config = dict(
    n_layer=8,
    d_model=640,
    n_head=10,
    n_kv_head=10,
    head_dim=64,
    d_mlp=1280,
    vocab_size=48952,
    activation='geglu',
    norm='rmsnorm',
    norm_place='pre',
    norm_eps=1e-05,
    positions='rope',
    rope_base=10000.0,
    rope_fraction=1.0,
    qk_norm=False,
    attn_scale=0.125,
    bias='none',
    tie_embeddings=False,
    parallel_block=False,
    init='uniform',
    init_std_qkv=0.0235,
    init_std_o=0.0,
    init_std_up=0.0235,
    init_std_down=0.0,
    optimizer='muon_variant',
    lr=0.00677,
    lr_mult_o=3.0,
    beta1=0.9,
    lr_head=0.00576,
    warmup_steps=200,
    schedule='wsd',
    decay_fraction=0.565,
    decay_shape='sqrt',
    final_lr_fraction=0.0,
    batch_tokens=131072,
    seq_len=1024,
    doc_mask=True,
    train_tokens=1407000000,
    steps=10735,
    dataset='wikipedia_en',
)
MLP neurons of a small language model. Each row is named by its layer, matrix (down: output weights) and neuron, and shows model dimensions 80-271. Each number is 500 + 50 x the weight over its row's rms, rounded and kept within 0 to 999. Numbers have three digits each. A neuron's up and down rows have the sign that makes its largest values positive.
After each neuron's rows, "fires before" lists the tokens most often just after its 100 highest values on Wikipedia text that the model never trained on.

L5.down401:554504496431526447545495495493508521561492439497520432512557417490472469443446475566517557562574546472461498503403513527457520455444567477531542455338450476537479510486411516458514540431552505477516497501585463454555531559460488591505526610443551417520597519531587438503491464601493523480474457510477466499498495452539582445475463523542455490582470441522552421501487556531396475471403497480515560484515529578405522439476428534517561606514537431555418470512521445518472412507540463490501541471557532526515509443418487477566507465490373522522452508569513455540440468508585532511
fires before: "\n", "|", "-"

L5.down1225:541453459415542493540447546482513532369514486471486560424516466514482522463405502528478479539502473564442590534551433547476536508599507536509557604431519507492498480565442523584432408506551537525494418512514493516549512475531456461546385491458452458534563532528431585573479499507511447495493528522551539533459569447495496547397459597429555417454481472521482467489516568486580528491561499430476530516484475524614528616534528471477511489534444554472485540487594577455503487342514466446559470532466486556563495476541426471370433493579513619456402460438543470437524463506596539417
fires before: "\n", "-", "|"

L5.down597:457420573412546465471362562403437472615533544630560457493452442475511507525528435520467518477604554510495451462558457464547462516514558467511517444485523446553496440470421497494521530454520430470454470493555508506461505498538502477574519501424526512478522544492560418512516465431490533541576528504434499456520537455378565515514499427543548382429487533525474526537429548470449582421545481536520520596483500462527558536487435501601526465524510444478424593456587529539525519482508463497510426468487516414479532586534471450475462618550451441476491499529480586427498551530527513447
fires before: " 0", " 1", " 2", " 18", "\n", " 10"

L5.down504:530508550575529455501536426479485482625562524381473519558386494522496426536512548483449474558437451563451475479487437513405452510500546520423564422616507541451564490572503516530477433518466516421533411480552549541595515525550519421420606492466495531456584542538531502509537530492457538480569501469451525482510499490441435520493369587473509509475503466432521403456479494563539453460529498498497507469446442518459573501556399500432496547463610424481497507530508578536531559493469524445447503467439487343532370435494519611561490446483571483456529519483425473592543492476444519482
fires before: " |"

L5.down1200:458515517525444484571451438397574506491479503581494477447445525420448530568398442470503517462447584480489482502430538526506480524433499420546513627504492508526449473541454534530527407480425555577474467417388409537569492408448510512527465521418500580518444483464422514605483466553541575426568548516568561506478409511458478608450526492493489487454525479502462559551538443498544475528418466509566497456431506464503600503602449459519522492487511430579539535488544524370444438637525488488552576496559491458517473536530516506466485479474479510524497518460591533477535393575533455558
fires before: "-", "\n", " 0", " 2"

L5.down116:552464476530439528569505531465474511459554444519530531502476588469477560450505514509548445379439463420512561509472552455514499559371507503470523496504500517492454499480507502465533540584492386456578574473472470537450512529455557494547545527422497491589503456494545421493454498446493550486412497561470477511553510541504592423473535531561474601449474416494597439469504483463578515411525511550491525540539549533547549490558477502454540480497596483541476484521546497546468447555473497460492452432437466554414482634527424524466438462444481654562475457524525442533489421456542540479
fires before: "|", "\n", "-"

L5.down1192:520561491531449415466439501521378367495514486377517565466409539477489573524532487464550556502516474555496536542519511477507569558376520483516439490469451483423463516572440434543509543578468538448535468442458486479453559508443536539548523582425392463448515564384464497535527500383597545519489484524426474518476553461531424548563474450460526493517551525465457516559550462440576523395523509497507484530592455601442493510576539464518550514512469541481566519416557588410529512487509449490550513481458475480436492455484544477543516482562601579558459442500464616499464515458518443521
fires before: " of", " in"

L5.down290:456511517549518467436476622526480503485498560443497457492490476466546535525532513458468424475484509547423527559548570513518447523540488511564561549536415447463405442527523461523494546532457578410478507443510593502421382568473484438459465527540480484535541539491498525454507590482484457579488534462471465582550493565520534411444409546583488502487435534504440399500494560548529465531523582478559500513569536472476532503510543535522564444504514414444497503592477515500505497434495459557410446435437431500513540568527508549497512593501516452508541585479411406589425467482471484566
fires before: "\n", "-", "|"

L5.down394:456551481575443455465514455453498503518514488452494405416546527473511582479594458475400509473498514534461438466523440501478395485530479510505570515485522435524443434401520454520441474515509543596528500510551466529472549547371511610459510587495417488524443524599461455425585575487542442610518420524571542533447487506491523493445506462449519536545505533514512544525583551416546517473476391480499470589539476525539364568453588452569452461529541440381497503508433449526504465437512571491576540417574488452446519455504473588533531452553492569623480549500472516430513552525462474479
fires before: "\n", "-", "|"

L5.down1170:468472508459506509567504532566453508527472537460417650413551533443579523479401446516503484487527447567455536444499546529517533440430530428535450624560502494463508531487538573447567529402497556546463430404550481505474486375479550474546456431539475450414544590527436590548550473520491429417557465470472473551473526546531502524498448473444596530470521541551557534478516542539511540492447466512410503569429519449516585440577496491496396505453460504519504599507573522488512523482540463534510526500519535536443522505517537514446388442526472552554542498444508453591487460491599440492
fires before: "\n", " |", " ;", ";", " and", ":"

L5.down947:538524512576518492509525508508452389571515562446463545568427569459486492565439507566509470459504378465546492529460576568425417560529521494569466507585454521466558490604618553575460539380555546507475525475542486469475598445568528522514393445473526509539479602608486490552555424544550576490430534471511452433478509503526461541405461415597439519519530526531603525441465406437471472552465541512425518598423530546437484538484392500523484516443553472438538591453442443461497570471519503423455481645586533494420531522555554501385522489473460536582491521599588518493482435510527537488
fires before: "\n", "-", "|"

L5.down331:470486454491435477525506517475484507505438429429421511459406428612543514540504485523425473555548553476420535515486527491504531375465488522439579529417498444479421396470457401483488422477351540549567543531485485475571493552559430489486468423533456531473411512476474576508436530569532515525571532396458447492469414488516445429552484586513485475480486486454451450484479458438510564500459451487490414535461530479452523450493492501499458591613455465658605442596459464522512458531530518531522483605487516477480477526532440488542514421422528467535457521526517503560540426456448425496
fires before: " in", " on", " place", " to", " by", " the"

L5.down108:560522513428568497536471489455480460467573432513503535514486480518569490590475487453511445486545537487415520534538460508492445463538449497519459523421530538480473534437446499420473491416487512428523547502538523507465476533522447444486501510526446599468447474480547533565481519575518457510411550501486549564533502496398514453452446468551510364530530510582537426507511481586441408410410421528514464450524519547478457437495438521460533466557495521527421434521506560496519558501469446487479504549583590444484520462505424465506456515459614471537524477504421532536557500579497547591
fires before: " of"

L5.down224:481541437499506496434489553458481431497523459474471494569449441440504584528485591508567472460459439544481581561474429580504555500469520528644478580531447515534444534533485505442458578437447553497521543528467472505488463615469468598492522526436585476530484521446556443457542602512448524435544542474438587540471526547483410532530561478504468537565518517362487511566520454603434507520430520524517418445487512504445470474595557515485464504458514510531553485464436418588552452507478453439500510437517512509441561527475559360503422512500487475536448567588521568494489499530472506514
fires before: "\n", "-"

L5.down84:493443513536477527512399434489487488459554461502484489482444471428522475551581455599391448490477505552561517438469495472499484497451556527440536569540571512521519430508499519532498491527555474505578504566504620527551502525538496526428469511501518474372506469611481509464542517544465592561461509528441485464412519526484435631506538480557579524495457515490424488519458427527598556555442493541528529498521500462596440510506497557469474486550433555467510552598535541394493464562497502574408462471558452501527467489501466407468465473489412462511443509586402525501505526480492582564
fires before: "\n", "|", "-"

L5.down945:461532498567419498421460497441550542571518522432540496551446463532450461442462597583517555433498497406413474465464422473476543471510543472534463470494538459470548603494409525483516514439517535552528432509483417468516453476422518557442474513450496517530540423439451504476504446542463512566593488447457494501479488584531558511503530574569556466458478496425503557454454478527479511573519473466545500560413388512449495501483543497462500552492418435464552517467517507481468398540509554472537546575454472533503497584524552553500560481494533520452492514523555510485436510470522525484
fires before: "\n", "-", " the"

L5.down350:509507555532515431478513536541523469504542509650477454491518505488480468418481487477506385484490443402572414486447519563508536556395505478551564485540505463544524557535421476470453536517472414509389494547484486458507436539505468450576400455478498612507427466443557566398440436539637461455532482514563450497434477456513542463489510506492631478543517469591445527567559458530450507471431470518504474450522465533461501389467445526491473623617478526440412522489456531479435562501562578502536396416463482506570495480566473520534428522455387417497474478523605535480473544518462479445
fires before: " of", " that", " in", " from"

L5.down113:405508539497476626541431438483447492471483496488542583491619523416521574380413503521522505508511455490490501509463488553440516471510499531515417440589461513437533597460498505427431427571500468430545577493539511515463643571485418624512502584501554518557491441474375597495527573482564485424465536577614534460507492511439445488447477442462450486502557499434564533590532515506619504424536512560499494475516458423528418540521476489541497524498487503533487510537448537529502505440433502535489565440533478447428516519395497487511559574550585537512533501448474523452613522479572505480
fires before: " of", " with", " by", " to"

L5.down408:473549488492534485535456440484487557478566437541510546453531419540451452485457452580467542461452479458453578524546460472507483477519510498552491587453575487432538578622518492401474431391450523510538495445582484567572463446558422444498566539544495512518548449472532547651486574537482495464498457504499494489512477483511494455466500520523459635552584565540538507497521549600454533441595533561475505564525507491546515593526461590401461482553539497469533613590435519462517522402573533584471469546556512506528471420544400529549550545525489500522478475429567489469542459479528541527
fires before: "\n", "-"

L5.down358:464469496474501445470548520484589481417543469536529505522527504559552492528463446561566546439606498477460511472424445549494508448571536554454511612485595486509436524438466425502573454456496509511611454526475502388531488554420599514538521521499503528537497529459467428519523467463514507562468463521551490467491485444444455531474531506514470527497580604416547453522498501557534528547399507543506563420537492478512478452433437559429507474482487521530539558497559589403523502558461533450571577359473441478563454470488542482476488498515543526541571482516445474485403425493525495449
fires before: "\n", "-"

L5.down844:564581366578568519492499469543491493645543517558598573564513536395556467458505474464475367450521521452568543474473549468513493460495451534510471526486516473607566538468484467521526491562561464539433441577434461511431436529463464465377504467440429486407472505514486546567447376429507503487439492488429438586540541479554511510446523439576526498529469581478544417491509493548454493488445468456539467500446538530456449534562539540466466442495530421485493486467464458572652510415507511543526546546565553470502522543449399491538482513528520449570498571446503490492535512511566466540
fires before: "\n", "-"

L5.down163:471493495542511432574482408452516459498557441518512466498465571529526543519462478539502553605536545554435496504552443501561455432436553471525560449529552503552500511517485525456510455501523550492522461466575604460468490419582550501521487431517399540484460441537577513532528440483459540580575520456459488504601396487437500518462512551465517502469457460543517468551526556506539509533544513542478513452535514517492496458475531629553480483558515440548432521482570553443519473571436495462482491512534426435573575458489482556438560455516505523492555505439562481552456506479504490415
fires before: " |", ");"

L5.down370:485540452538483569524510540433579518534439438489467413461496511568430443492527514530485434546599525515431564548539539538493488534544454417499547466507336517645444574506503415443555449516547471408567500373535491522481419475538518535549423446583465586493498617458479472479425451515490447443489498534468547531384516406477534466528516475496453504559479565444411476630433470481559523627435528467619451434486479530500452466535474474436503421487438536421514505439572498560498511445482506450476549415576436476555595494491558532573502441422500508505483497462517487513458499572490488498
fires before: "\n", "-", "|", "The", " Votes"

L5.down1058:514445473535531530520536502533483477550572496471475445513598506491552425516609523436447405406418524468493493522514555469395594514508507583476478471539576482553533445535456457451472497490437527551433497452492496565441497464507475461509645502543441530537564508470487594462384486479423478564474474509471460426482461460491541513527404537535501489510545465464443637516568493461528537495450439448515536451539514511477548475504579575494467572517536446526524497435504534526560382521441508576470451494375473395477525462479458532461603440501550475536566467575550477487470592547498510480
fires before: "\n", "|", "-"

L5.down819:508544484550546474508519431515520486490484472519477547480492520537530531483512427533408570427499556465522528532493427511493529559601539482577589528466545488502429456525567522431499543483375604542472559486452525521626550478489543499550560422469469508451379491483525501577491538433543571488522523497476589516508434467486533480531538582523543510480572409473448518482596430520507452421536515484532448487542541580566574511446467498490401463571472503501520502432414565530505598483482486527626534499610423470429477501409480503497475515520443428487574483483574521503487456446540525494
fires before: " to", " was", " place", " on", " in", " by"

L5.down914:512496415478491462571436534464476510587484607555562449514505504624425554547541464476432478437570538477539445467573559515450513487455547466488479500519503537482433539561463463426457455443470443552486480523535402461537516555676509461360479503499546564542489466463603495553446484462448407587512437594444417448480529544374424537516435522451511477528519505462586528535494453578476472526430535459437473577472556567394477466583476562510440488594414508585569449458384576523481454463572519530488490580520456509503505476542492563517555500485578482464436480464449507464495434481484528338
fires before: " by", " in", " to", " with"

L5.down815:477474562543483488487514377438458541562464469485490396535463478497466499560551526453505562488499605620511521468478436494443473489537455456449484473522483436459547564503593516512475534503473509550542505391477396522425547479432590402496466450509510485535409598569502463495436618435531583492488482384375542495540454483389463448466403478412493446448413506489521475461548468514357555412543425489472439480466542568474510484487535512475464557422538548535572583512528472574543460558605466508503518517496496469426506464550481543392514450531491514384510557489565432496520514431584501511
fires before: " |"

L5.down1139:443546440522565480529507503395459562423638535537572533464577477523480479532537488434489365470458510558525547461545458467551525469477476557534494529507533499544498517523435491473545428549435553528485470520527522581518502484486462529468537528593478507482532416549521504497456591460427437521512442513529526529518481421472454445560460520530552525517510517483446594595505495501501573501516442492408587496575508480526483472553599554493507462540525531403539451548551586450512460481501438451514546417371424544612582456544513473562446525521548473561454461568504469509487568426489513447
fires before: "\n", "|", "-"